{
  "activation": "gelu",
  "norm": "rmsnorm",
  "rope_base": 1440.0,
  "attn_scale": 0.125,
  "bias": "none",
  "init_std_o": 0.0,
  "init_std_down": 0.0,
  "warmup_steps": 531,
  "decay_shape": "linear",
  "final_lr_fraction": 0.05,
  "batch_tokens": 131072,
  "seq_len": 768,
  "dataset": "wikipedia_en"
}
MLP neurons of a small language model. Each row is named by its layer, matrix (down: output weights) and neuron, and shows model dimensions 48-143. Each number is 500 + 40 x the weight over its row's rms, rounded and kept within 0 to 999. Numbers have three digits each.
After each neuron's rows, "fires before" lists the tokens most often just after its 100 highest values on Wikipedia text that the model never trained on.

L15.down181:534465474461507476492488528479476482563475537492488473524537531485538526513590445444483483451507573490512554543482569530504501464534505479525512543495455510437508491454482492443521543435581483457473499474506499453488467425500492551494548503526506493481517486468520538507467551498483523548
fires before: " |", ".", ":", ";"

L15.down696:515550491481526469501511495541507457471526456547519553477499492555528463541487456555437420479529458520451503546528508433485529562514490535514484456534525459561542457475491463593523529500485554558470471473509485481493560501506502534460523572467496533498525538522531430498480479544481476545
fires before: ";", "\n"

L15.down1721:579487529503486503408520523469421528564516513493494531531466494533562515544547510471453487503461532471527482472443539535490522527488570457497435530576546491464488483510478487486532489517562541502572439525513546513541396495463445488403545423506450572504462479437514508483500591517528508502
fires before: " |", " had", " of", " from", " were"

L15.down1525:512511520514417515488524545540531505481492499431513487508502467488507490479460473549479543503497565454506464474492549501487440497450536611494497549503516561522474486498517443496479456517464495537511538467503488486433551549459501450419535444504483425503507514527604510556436530439563530515
fires before: " |"

L15.down1905:521509489483579512519532516469463465453525512467479522501415496438465483522485455538433478564472527545495521545473553514466498513433544484531529479581550514498498443482562505468496524488486436420502499474466534440491422516447560508460506503413472520511526465562460579592456460482529501470
fires before: " 0", " Party", " 3", " 2", "ing"

L13.down1546:533496523499497437558485522572515504545535550444465480453489501483513493493427527522601549510477433539424532495503528507451494492433497536492539394552454503547474484546488479497433512519388479538487524497451500563500471522456561527536485493488502486553469541530518439502458489497543478501
fires before: " to", " of", "s", " in", " from"

L13.down275:531547396478529549471538487555454510533551515547511495504491559572436494469551496507543517544525384533475514494525530483428520526448479477500439451416454531542515573491498452538490488483486483522515527513511476518551489474455568479503487509496519501485554573492527471434545475488554457501
fires before: "s"

L15.down914:489554507515500488497450435541480540536518558498433506560492482516468469507412482499571467535539521495485569446527493507537499485516495506533411536454467438464442517484522483499486488495481498452542551423521511504547459476551492440490556511481509446545547511494547489460566532465619463586
fires before: ";", " 13;"

L15.down764:360506483457469472507484467576449612556464541474508497497496512490491582547570519546443502457486470475467484553489508493497569540464476427518502500533525496465479492536557519524479468462535475463501465427453516556430480455444518453454470458512525540441501574534523524397438510511462501438
fires before: " |", "s"

L15.down70:462463485550482545422484477492523573451531580489510478497534518494490547541507521518479455519513514453516531525476535505535514489483502395465470551539501496504415534562542537507482458534472526491565504412474510483429498546542555509459454465543404475500450480446494516485511551518425517474
fires before: " |", " –", " (", ".", ")"

L13.down292:451474484506479473449503473476491539469451490545445465542540505537510396482539528451542417486504516526428530504558515475525421539586521519475514502504498474540436470549494511495446538493452512476465499439512527481499451491470471489493492496438472476429466568559529499534550466560492500405
fires before: " |", "\n", "aged", " ("

L15.down1689:463481479575545521533435509508486496495553498481480415415519541468523505486559530473577573464529527529536568482530476542544459480464514447522528489473486447453535482439479472486526482520498477459520476467486568464541543493491441513516489441458536487468460498487509501515541499494567462534
fires before: "\n", "-", "aged"

L15.down1255:489482578565562457467469495459413528491497605504533528500531468517526516494550427537494454508459482493472531456516482585476446456522481563524512423467481495461425547547577475487491569502490512580501527492535499487569434464489465434484479467526575475498522485462528502473486517519516541412
fires before: " |", " on", "\n"

L13.down591:518476480478505478440497503488544564477511559513575543472508450502484483519416468552418432417524514527478467482550603400497510497448522497557554553473453521495509501576494555537537494456481529529442489524513477490446526447471442508531469481472557443527468518523559513467484411500522502546
fires before: ",", " and"

L15.down37:580455439534489466430494524513473482510551534460459570541442455529436494499434479533431462476503533459472453496556541458529453494510588478526520411449467467505543466511531520508463492539489513464511448471487452489469522458458527521508489523430493467513551493582543479556471482467538509540
fires before: "."

L15.down1421:446486506498540531474476537499568456577523549492494449466524488526496488468523540526578486457503555479552540480489429480504506446458445479482526534492466457470523525501496526575466456580446463525553515505445474506480561528485455507473522486498475479456422467501539534446596535416515507473
fires before: "\n", " |"

L13.down566:477450486494518510459436491513437448467496519544567428519430520556594544484482536508484537485504526531471501556463508494541398520476519513549480454486431507471437487443483569509509557508542504457481500535459486511461483529526480492507564494459482519494527512534524476511460561495479457552
fires before: "\n", " 1"

L15.down1698:472512512516512546570431498446476495532485530489499468466448485487600491502511539498466417582502480495554516543478501506493526502434472510536490526493510541507480528494570549558483408460518466517480526554618449540503478548446550499424464469500439492513447422502424468477443562550588554441
fires before: " |", ".", ";"

L15.down1920:446541515518486441460482518506430558493424522435539549499476532501545515644488468566496548476452518497552527507545506445514463502518512442548484486559439549490526548470536510528535544503454483509521397517485542493461544442500559519523452465495529527534511578527508521519514534489552411494
fires before: "\n", "==", " ==", "===", " and"

L13.down1223:571548425463576507530440517550534547537531391432529525508510451462519500483420469502478480463458572473492594523503478444525533487459460472505538541477495536581487518487475558471533459504458493482511528576486519576477507493473461470568552439535592532607510471424544546473575449580503481485
fires before: " |", ";", " /", "("

L15.down1259:439518521482442541475522478419488570470504537519533455534519550493516527476554563486411509467473494527547499499502527542458567451517476517493455500556475505498507451486480505514511495609499521443513392526455505457491457542455477415505508503480524526519543526472448523497488575525477493474
fires before: "\n", " or", ";", " older"

L13.down1837:553489537527495495486425526497498554523516509484488493516520532536504499492549475481489504516540495498559538535502437500525500504549439493490492481464499514452471495437431489537494455487466571502522508549529516534544514537523483444475438465505474571566514433548531499469467538442520546575
fires before: " |", "\n", " /", ":", "."

L15.down438:492482567513545478457507532420546587475430476489508491511472490546493518492525524461535531444528510508518592466504510477434561516544495499456517533455539502511478482573492505540476574515486509503526492530533463466488452427425490460467524545499491504521514479441543424451458534510436486430
fires before: " |", " \"", " –", ".", " the", ":"

L15.down1804:472425543454478487526495483459522449497438600499451502494523609558553503494499607502482467527474522479546522498421488530537525494460559468490590520453438515499491494538611465485511453428423514541486418465446470550441524469458550453460486507514478504430493512468510464485453506497490430436
fires before: " |", ".", ",", ";"

L15.down962:443527490547525543506459472437585484529549458550456479507492491573567547488557526454492427570531532412441556482522544529504377485496531582491488574485451452494535455581416528545509499493514605511461425396495497469511454504448476449525517509430445529434446482455566548546480499539531555472
fires before: "\n"

L15.down344:522469528525528515490504484507544443496476515544446468510466479487468559522564483446479524587579486521445529565467477503454484540518493516483487467496465468455459475519490438445493481549488534438530542501487493509536528527544527530474524515462445505582490483482490476499524495493517565505
fires before: " |", "p", " place"

L15.down1466:448488487499472490432452516423510546464429537426438525548561506543535479469495514524470393544482565505545550455476495515442444412542523451511510541518579476586509463465494587514447553472509462456581493533486453497502411446506541498473495444525475521502557512494426511474470501503443447537
fires before: " in", " by", " from", " as", " with", " on"

L15.down1901:480567514480540499482556465528437555523558512468494516495490482481520498499510508456482454461464499523512519566502482499499437499518496570472498545501528529473556525532514490524510558565545454507498493397483519483505469519520430424491524576477517496465589541490534465505461470492536511438
fires before: " |", ")"

L15.down363:533486465452455492504458494503498447419385502565520526530469507496473456517537412438516528564571519498534546562515518515587522446489523550542466451489503540518508429498484534519467480504488573515473506529513527494564564551509513557533432585516525532513520485514485498465477463527495495522
fires before: "\n", " |", " as", " ("

L15.down1528:473495481455450534514536454465541480459477510476573492532538472512509526503471553468496507490463542491554437481435433547518501520456522488497480489533515515468440423483504569485495509518545539440454523482492528450477522571535508548485463533492402450518493482586415552501440495523472501529
fires before: "s"

L15.down251:507581476492470496534519556468462533481547535501547559555464609519527559477557535529515542519514497505451396426511465476533514509517496480536480530470464517479539485526485471510515406481466423483503450544468465489525479472452521446438480482551450456436484533519461550491489480465452510433
fires before: "'"

L15.down1697:533486531493538494480491493501426474489435512502480491502490529489515489529567495495528503522467476476460504527494473566567462485512524485521423497577548513552483469486526451509488544525492471446418460420470574506479488492523523437448498437499490550511530474549461516516486443475456468425
fires before: ",", " and"

L13.down1788:519505504452454488455564524496523467440476555494469495491517537481517468454563579524426510422465485468639546592535391513565456490596433507525532456515479503560527482532493527424546509464507467491588527471440438507490496527497503535514528491500503510565498537517510538510463448529484541492
fires before: "\n", "s", " |", " .4"

L15.down1965:431456469500513457492410490451477511548483572464471537563531549415492476510482481473409479466479534513531548533536541498536469461478479435506544488472555521502533503471501506554555548509517469458422431556479503526489523483469487512421568438486473502522469528497509418493525554492511460484
fires before: " |", "'", " appearances", " goals", " /"

L15.down1519:504472522443478534410513511493508516489471524491557505528501503457544610508568534526430554471453572527492552449430522483526501480495490457543485535523487537450490502455556494500484479527408501545574548549475536524448503498489492478536488452582498520514506491434593575470503466529515435504
fires before: " |", "\n", " ", " \""

L13.down1659:612478439452503519420525577548489511503454508459495536511510484565489548468482477513451532502489564524522510534523428514546506450505466444471469548469434527498542523562547482473575502523508526512517491529514513505526566514522450470449478455456507479528515460495493440541528506519553534541
fires before: " |", " from"

L13.down635:511459477586559515554499444498487546515521507539498453472561463513467521509483505540401495519479468466546519492560484488478484472562527480533493504508550443459548486495452456457539494474586539521463454489544552479475465478508458457490475503460521467521514523477478519411542530520553446447
fires before: "\n", " The", ","

L13.down1530:464498451494465489524462544500457535568528478393403528473533478466592534536506489523543526505546502523533483572508522513554494513532453474507471488494487487523513425601515512498502525401490563517496504548438469490572505448464464439408486470423535566482481429506562456476517545541457486483
fires before: " |", "\n", " 0", " 1", " 3", "."

L15.down1102:545423491457389472520586519535444419487511519518522531538461459575502512597527489566545459459567515577596505537468471490477520491450460531478554481448474483526552509491497525517442521493498500443553473486482500550498559454599480476491478581528564518504439514482449550490450521473526506501
fires before: " |"

L15.down1504:515467470505470449489527559586470524477462541476510520506460459475461441533526379531510494512524474500469427491495542466452483510505514474465492475503482491590463474509553491467470514537448467476511524503499439497554563425514577555483526450506537510489515574624528506577481490496484470519
fires before: " |"

L13.down660:485442457503532536431439557483543501516557525442501471392399477530509549504519560552512523543489524460514500454467488482489502455519477508422523563454512556501479584550488496512584581430547501486528554456496501553494510461445508466509494489490478559512523499537507460522506528511493495485
fires before: " |", "\n", " -"

L15.down2012:520565459495522502514508461462512436496616486499562618478496446540457517477480536457463441509416524545503517444548469435526459551484496497460463492511461522476467519559436480585529510516440425496454518539461501491514496556564462445521568547461528516463534485495517479539450452467603499488
fires before: "\n", " and", ";"

L13.down1957:487498410572457494535540500485541484495499572469481505495483442524496549514471470501551466462455473525574467500484518472508460537484503490450450469534447481484468499534492474486505590481460471488522549450448518530548506513429525460591499519519463464443504580583536452428550445499550490493
fires before: " |", ",", "\n"

L15.down1394:570602476488452543504503507558527482524576472579565556503565490494454487488461494526475450562485515559496384477514508442489523507555479499453444514471471530544465509525523510499562534574449500544476447582459474542522455455502601515521487526519518501473528538521508554541445426490519540485
fires before: "'", " and", ",", " in"

L15.down1241:449437412592478459502524481572509523461407598477523491471480540486555407516507505506529524405521540454553528542535499520486555582550419454567480463452450529448490434554448471542469507399539529496485429490523417535443469498449514470483516561489489523542465484435486460548477557440553450476
fires before: " |", "\n", "s", ":"

L15.down718:540472436507454514531505477594415506450515495447516591540514464436513419545512539447498492507469552477539455551512562502505498517491471498487519447495481545487474429499562558467588463472570483574481488568508520464520458529536494499486473505509550469489529522540552518509497537505515532482
fires before: " |", " pm", ")"

L15.down1096:490495481520515538504483478538495503525565497516487477518539471491471561453473500495500494504493484476451477502549487528457488517458485489542474508441452569527483481556525523469523444572433472459463507525463440577611484470498409445528461432487532543555527489459470436531514512511454516547
fires before: " ", " Candidate", " |", " /", ":"

L15.down1128:522436512520469404477474566561513505496448512466545547451429455469483438511520462525526524518529505508474438491527532451436513538502478508443497416492447572526501505503539474470519464522457448534541529539501451519544572396570567528509546498537581452517474530550561475516533520462461426522
fires before: "\n"

L15.down1226:455489484446521508537447543486508515446529545531510487495525535593523472438583441492459552532500495503522506556478531502431481461437525462464500513502421494503480487521543556500534498533517550459451506537498575519588474447504480496503433536477534468499544464500550517533503551474557528512
fires before: " |", " 4"

L15.down1927:561471522472560469453481529447415428553505539524490513532481456527519541523517466493511500528527522476456455505547451517522442479587545515487432527521530528513545469467518411449472514527465486482440446492472516504495475445515512539466469459469493581490508488550473480507504441526494480459
fires before: ",", " and"

L13.down705:498480507483569432500497493480472508498494559558537479560486520445571520492535525466490457484523533520510545542471480516530472526493551527519519508516457486459500539540543465454471535481490458464518509515564576514557486457546490500475474484423497508511506500466468491490547577492527526452
fires before: " |", ";", " ", ":", " c"

L13.down508:488421540469519532572484474441503579496543472576549464563466481452482521514510517527553497439540569480589501457543513473503497479465442574469503426523506460516511546382494540499512497517486403532447497386520537494496482433463461476482488517491499464441552541487507508508537514397537491468
fires before: "|", "\n", "."

L13.down656:487471465491429497507527488509562611489481571606545505519445552485429437485436499534455445442565523549486464466558560432523527467447526588487489510432429526442437437520438517510545499506450538484534527512467458491484523491494554508467536492480496456423526544497513485493516504539583540482
fires before: " and", ",", "\n"

L15.down203:525528451400564484505470455485503505524499473478582584508555508448465478493511525509495466488435478478474527489490497478499469457559519564544538553472603488450554513499446501530534516498535396548577482470451497488481509440523502418459564560391534485504539561466548473509527504493536496475
fires before: " |", " "

L15.down157:487502495494474436495498527535506513492519531447556623448491504465441478543524419532515445503506521527402444453526555420448479522551524484509520452449374495517504464494561485510514449486536471556534487524440448479581549406543515490508468475483565446531468508531528534479477564541509451528
fires before: "\n"

L15.down1498:473540438472501498460478490516477398579506438446445542518474562478481446569498536512492511531480541494518478547446491474546540533504497543456498552465473484530506399535529527519506455554444493490497498582539521437508454498442539416505512449480505490487481493551560487492457408500527457559
fires before: "\n", ".", " |"

L15.down1037:489481554581488490465516543526519527463499532469508463504561482569480519549492519551522562442554486540496469478507511488530552489551502498527511501496413516495469487559536541478492532484537442490533550558534483514561529435546493552538501501434548489464467498535465595574534563448487497516
fires before: " |", " -", "Following"

L15.down1205:459448552508476431417514558463430522507409557455540513509558473546466519570517443468513541485450484528474498448487542518509488498520510494526510524537397522535514499464429452450525544549442530518521445484482517483522461472540530555452482546422537534488535484573419513494595565522539407450
fires before: " |", ".", "==", " ==", "s"

L13.down772:589476510537472521525517437559573499486432528482490416515495505437421484373469553495476516467542460507474476461490497508510533509511506499503528512528484449484526477525504471460445440473502521509453597536481510491484512561503416471538581562502392457487490571552534488546538454496507534525
fires before: " |"

L15.down1198:487510557491494537430499517484495487488515493484465493516416535526510499485521587480592482566536497486528496520515466514521460536537524503484450499545564489488484451517533426495503477526480536467513468458495553488522478441495475491480475445453419523504514492530504530452530522440503460503
fires before: "\n", " and"

L13.down1781:523465486494497518430551513453533440557548499510447493437508422521547579530520476494527521504464537516551539531494490520561503491514453491501444496527514521514499556578552532499547498478510523492453493495515474456460505447481454493454522527521524587534551493532492423490520506527527440453
fires before: "\n", " |"

L15.down329:519522514538545450475434533526451489484504479409514553545475434466451442410484510524566452463550477489456460531539506434484540521488492511505580438465498528540507490495491468513515464454449438548550493489473485456574609444539543485529522507498560478478582549550514409552525485460532454549
fires before: "\n", ";"

L15.down930:453517482433536553450414454402531527461596472568482460532517561502503577499549561498556515447426558519457535506486509496455555482474612490460460519472515483474445458456489473494509418518479453520506444503462561518470484505396400510489498497481410411492427506530564500465525535409508511478
fires before: "\n", " ", " 0", " A"

L13.down1207:483610599511516483467465459470484500493571495510506474510462473544534519447460482462465513458537548545492558491447553461498445572494429539500477489442590509488490570484550428546464498488510517561468571521474491401552457467513456558563521512456446482467464575533547576432544571499558579482
fires before: " |", " 0"

L15.down1638:505537550541506557458463431518475598506598501445505465515508494503602535578488494486505496430497575473521573506517480478509508533508460452457545522542467541472507484575498473498517470576480533534513551454468589514455543559498489477481530501571546523485461505422512523482482459542460532439
fires before: "\n", " |", " was"

L13.down1505:438466488480495480427491454459549564496481519493533513501550480522537501522510459503483515443481495518482471529486520414528506512577447496455560589444509412552530455528600467409517579539492497550530532549534461498508509513456504476498509494530532426514512411502557501523558470580515481578
fires before: " |", ":"

L15.down220:452509468473504507549565586395483545489519524475522432446531527511554515484545513514521509490519404460515486495475568505450524564547450420548500541493535527511492639529477450489572512509487510489529500514482454518472513506486494510461514505559502530473535500457494472450547521512505482471
fires before: "\n", "s"

L15.down760:495467507508493508497462511513426497488506528484466481473502525488537514475539514488536560485549526547569530497527484519548430461515476480542480479494466428437495463409491464464520532568526439484501504459467554443578537477526482518463509439453574472468504494513500542497539515471541428510
fires before: " ", "|", "-", "N", " 1"

L15.down1315:536499512544531484535473475495521533498452541533507548489498504517519535509571511577546514502476464571503510532490483577535419495491530444446520529486509641555546535491528430542520484549467504485494566511509548555524454439513523509471518442479497540522464452436516506466491454501420494471
fires before: "\n", " in", " on", " place"

L13.down1379:501461496575475511486511527551596450523498554459513468526379493516516518508464446511436521491452499490490468462489483529520460494479505561507514492473489475485449556507510540499487483507469520505527550484533454498490479447519462537506623507554416532471500544505537456506479530498479470588
fires before: "|", " |", "\n"

L15.down1967:531439532500555541530523411477547537500547547456512480451497527535564459446531503527468485450460500476512490449472489513432531550486510526473430548492548466399504529520537513482473468535540464549531534542474515453491529544514524488501476486470469494465546516458522468481487534461505454443
fires before: " ", " \"", "\n", " Majority"

L15.down1766:607450470486522490462524499467475458533521540464427496509523514567483570473473487488472483507450535451469434582517514576544457495482539505461503443556537472477476493455487431484579527465491525439462500520532519471479459499597494485469566510519452579513587484520557498514455522451485508487
fires before: ",", " and"

L13.down147:502461507448482512485515474565593477493525449493531452488514469550486530439504509456559532473487580533494527497411494501506499503556482499573512503516514511407506514398468453544525488490467490477436559504432489528528460499474471515451476436503452532492454455491595513545502521472535509448
fires before: " \"", "\n", " |"

L13.down1703:480474496454535527432551467444483473518486526524463449561526503549477511527520499489581517488490493534423495483467545499563488441531485523499511540501484466447517542502533528458483522490515522503476582503480524496488509552459478503526534455517489485465510468444574477514539471522476548467
fires before: " |", "|", "\n", "th"

L15.down1224:463451490530548528528455505493487492506538489450468417401500519451519502453570554475539543471528529481534567484549473547579476468436504474541496479465506494470558503438483454476497475520518478466511494469504524466549532513467446484496518435474516491480445501489528530539554474507574431524
fires before: "\n", "-"

L15.down230:458549517531487526479514491439483396435525499421505494541475482479537442483510499459486527512564498496532529494511477503494520542471428562434506536433523474541475524477572524463484543587440477569441551507477506536476436504480526528397569527560520468566578518454530456503516522520491554507
fires before: " |", "th"

L15.down1720:553525451516513467534461555540447542491471518486504537524499505474458371496485401521562469512549440504492415528516531450534520527476527511453483512481473517604512501506567519485512490500430451502518503462520469474500512475507573523495503495527531493506545522562503492547482478505449438501
fires before: " |"

L15.down1723:479509522460509523513548477451568585480527501479532517471511479452463484476473482532500489403487524473549481452496528499485501433530536519487500521484411480482542535543489556527519482457490535537534503427520435438478526479466453440493460497478553482534440481455575512423498488470537505486
fires before: ",", " were", " |"

L15.down1987:518547513457475439542468494463483470443429483460502504518524549439523550523525609577553458445495513515487484545488528529438514511517495506556530516470462488544501532497560538482456556483446523474534540550505562585522504519499579490428492443419507461566438527487518534477466473495530464579
fires before: " |", " \"", " in"

L15.down1475:526493520501470465503506512533471475438462469490449426505501507498562502484505459544457485503561463497484563540508481486494538514463497422516500558452562557512475546505493509476438511474519419452455537509502531501566509496556533453532450427572550508579496491490527450520454470483565500447
fires before: " |", " "

L15.down1486:566552481505464496510482491521512530507490500516493483604495522503461563531514530521534500492516513535544527535466460517397505531528452528463507503482468410536536455524460506425487522465497505494521490513461492522527569536527554473427515551534481490535493472523487498490503467482541549441
fires before: " |", ";", "'", "-", "."

L13.down1428:461455466474460435440551448489463387533510539497476526472464493542501539482418497492469407485531504489551546486465481503473498506518481579503507394512527493465520552540488482523483457523498520463505463481552495515494488464458521425477495519498467532425521474546494490557493529466533529509
fires before: "\n", " |", ":", " \""

L13.down944:524548465433499475562511501424569486487460532545454522538433539521590443576501484525503561489539535407477530554485554525435507503491511497488474530594509493437538505550574503464529500479552515476525493452517609518524530508520510481467424481505509475487582531479499532531526481518528522542
fires before: " |", ";"

L13.down1841:432495383533543479465479547547506484491556490548444504567468485551450515526529488468484520490495489475527516504477476538528476484539580530461413496582497423435469537507491475533471511408548539427460585546528561489506494470481463481495501463443512513450575538527512502584477514503489488474
fires before: " |", "\n"

L15.down1089:515463460490453424444494551537484525501428535433545559518448445477492480536502424579475511505533526510436458495540512448460516509548490447458482436530431554547482470478561473474471470539433454514555521503483437512551548419540563557502530459507563445514509548578528506564491522503484463519
fires before: "\n"

L13.down1448:524543469564511515499451512434514544497573556396484544528447568527479476511462532518440484450429498495468463492572512490514551581542506513510550495465465499571498477565477409572536548537484491559492487463539481519546496521513478510492490501458544469408499612477467471516443457508471485521
fires before: " |", ")", " place", "\n", " –"

L15.down1034:521498532479564552523505508486501460485476499546524510462563465463549506524498475461535517514539565514593530471470566517527526536541534509528487600416536480479540437581515548489534480441599522503519508558519530490449520524534492473501495512432512433461547546505539494472534447487494443407
fires before: "\n", " ", " KSA", "AZE"

L15.down559:562405477517493522508523453369529480492550546523474514468547480489536508457455462463528501415497522512523483452516517514519473514520507482478484501506488440496516525504474484448462478470504489485538516451493486451506495583421482504525501518472609508473463488474480544548580477440483488475
fires before: "\n"

L15.down1407:449423509489473484534467494515402558485509526458486447504477481502575575440462524534573478523496392512460439486467506517554491476537506526469550549515457521491481540473495459502527552472516448484465456507495509559495530451489451438410523521578484548481528526464463501464525436499526454486
fires before: " ", " |"

L15.down1712:503580482507562450539430470484474502433570513506509516542518495463504442460472474486493477509545485506526557456507481455521465547543524541452521480485522449516438438533485501553464492498479449521504429481541431504553571535538472410501489561448525460567547523545551531578538445506528500537
fires before: ";", ");"

L15.down1948:497527527458521586466447496477502565520506527539502459493477459512501508543473453512489511424529494489539552441437527570523472462540518547470554524527475544404489537435507551572501425488471559478476482343538502521462513561523470509487521509414530440433439461431551450450527504534492509462
fires before: "\n"

L15.down1729:459488424527522530450525471545557492446484632503535533502477517543484532455475475520527501525505424466467564461482513469516548479585461457573462489350468533489532574554547470494459472496461489548488475526547456501521500460425530493572465501516571544489534558479570438414538469463509458513
fires before: "s", "ed", "es", "ing", " the"

L15.down1107:497527475460522430429516489463485452514469478513544475507528572519465518463514514502495475452478480526511553512561512483549478481536502520491497481515513459464433506464442455465441581450509543463483504449496529457507484517454515426412521548453520521450578518447462504465546520483489492483
fires before: " |", ":", "\n", ";"

L15.down376:579521444508546497603503523524533540551525457584529569499512474507475444524525544479531484502469471512474465586515506467510459492417557438468551520481473534604493459516409467567530474461467483483450473444516448418487546494519485536530508519534547561546493490511523518542487413500537476486
fires before: " (", ",", ".", ";"

L15.down1782:471537495455534498529506404453519509473586462490501512474478506533528495459483560433517512535454491497580558466451512499487460519490524508574522513480462517513482527471483506501523493463553574461424486562488486492387543480450449453487479481502416439510496493494530479463529468484470456544
fires before: " ", "\n"

L15.down945:577472509527510423481511509468473551500441629546471474517532488498548535529587566431527503570459514563590481478554502506549526514470557561473492453523443411472473444555508481483497539449508506513578485475541479528468441477450419532515443409492451495506466543455507497523567507545511518513
fires before: "\n", " |", " the"

L15.down367:454498532462565444486600488437477515403470507522482466516478562470549494469521507526503473494508557527551482540501527489581521463518522513451500458483464538517522424477552518512465528479502494500458506463487479502481479556463526466495551495490559508448460477569528465480495477504489608509
fires before: " |", " was"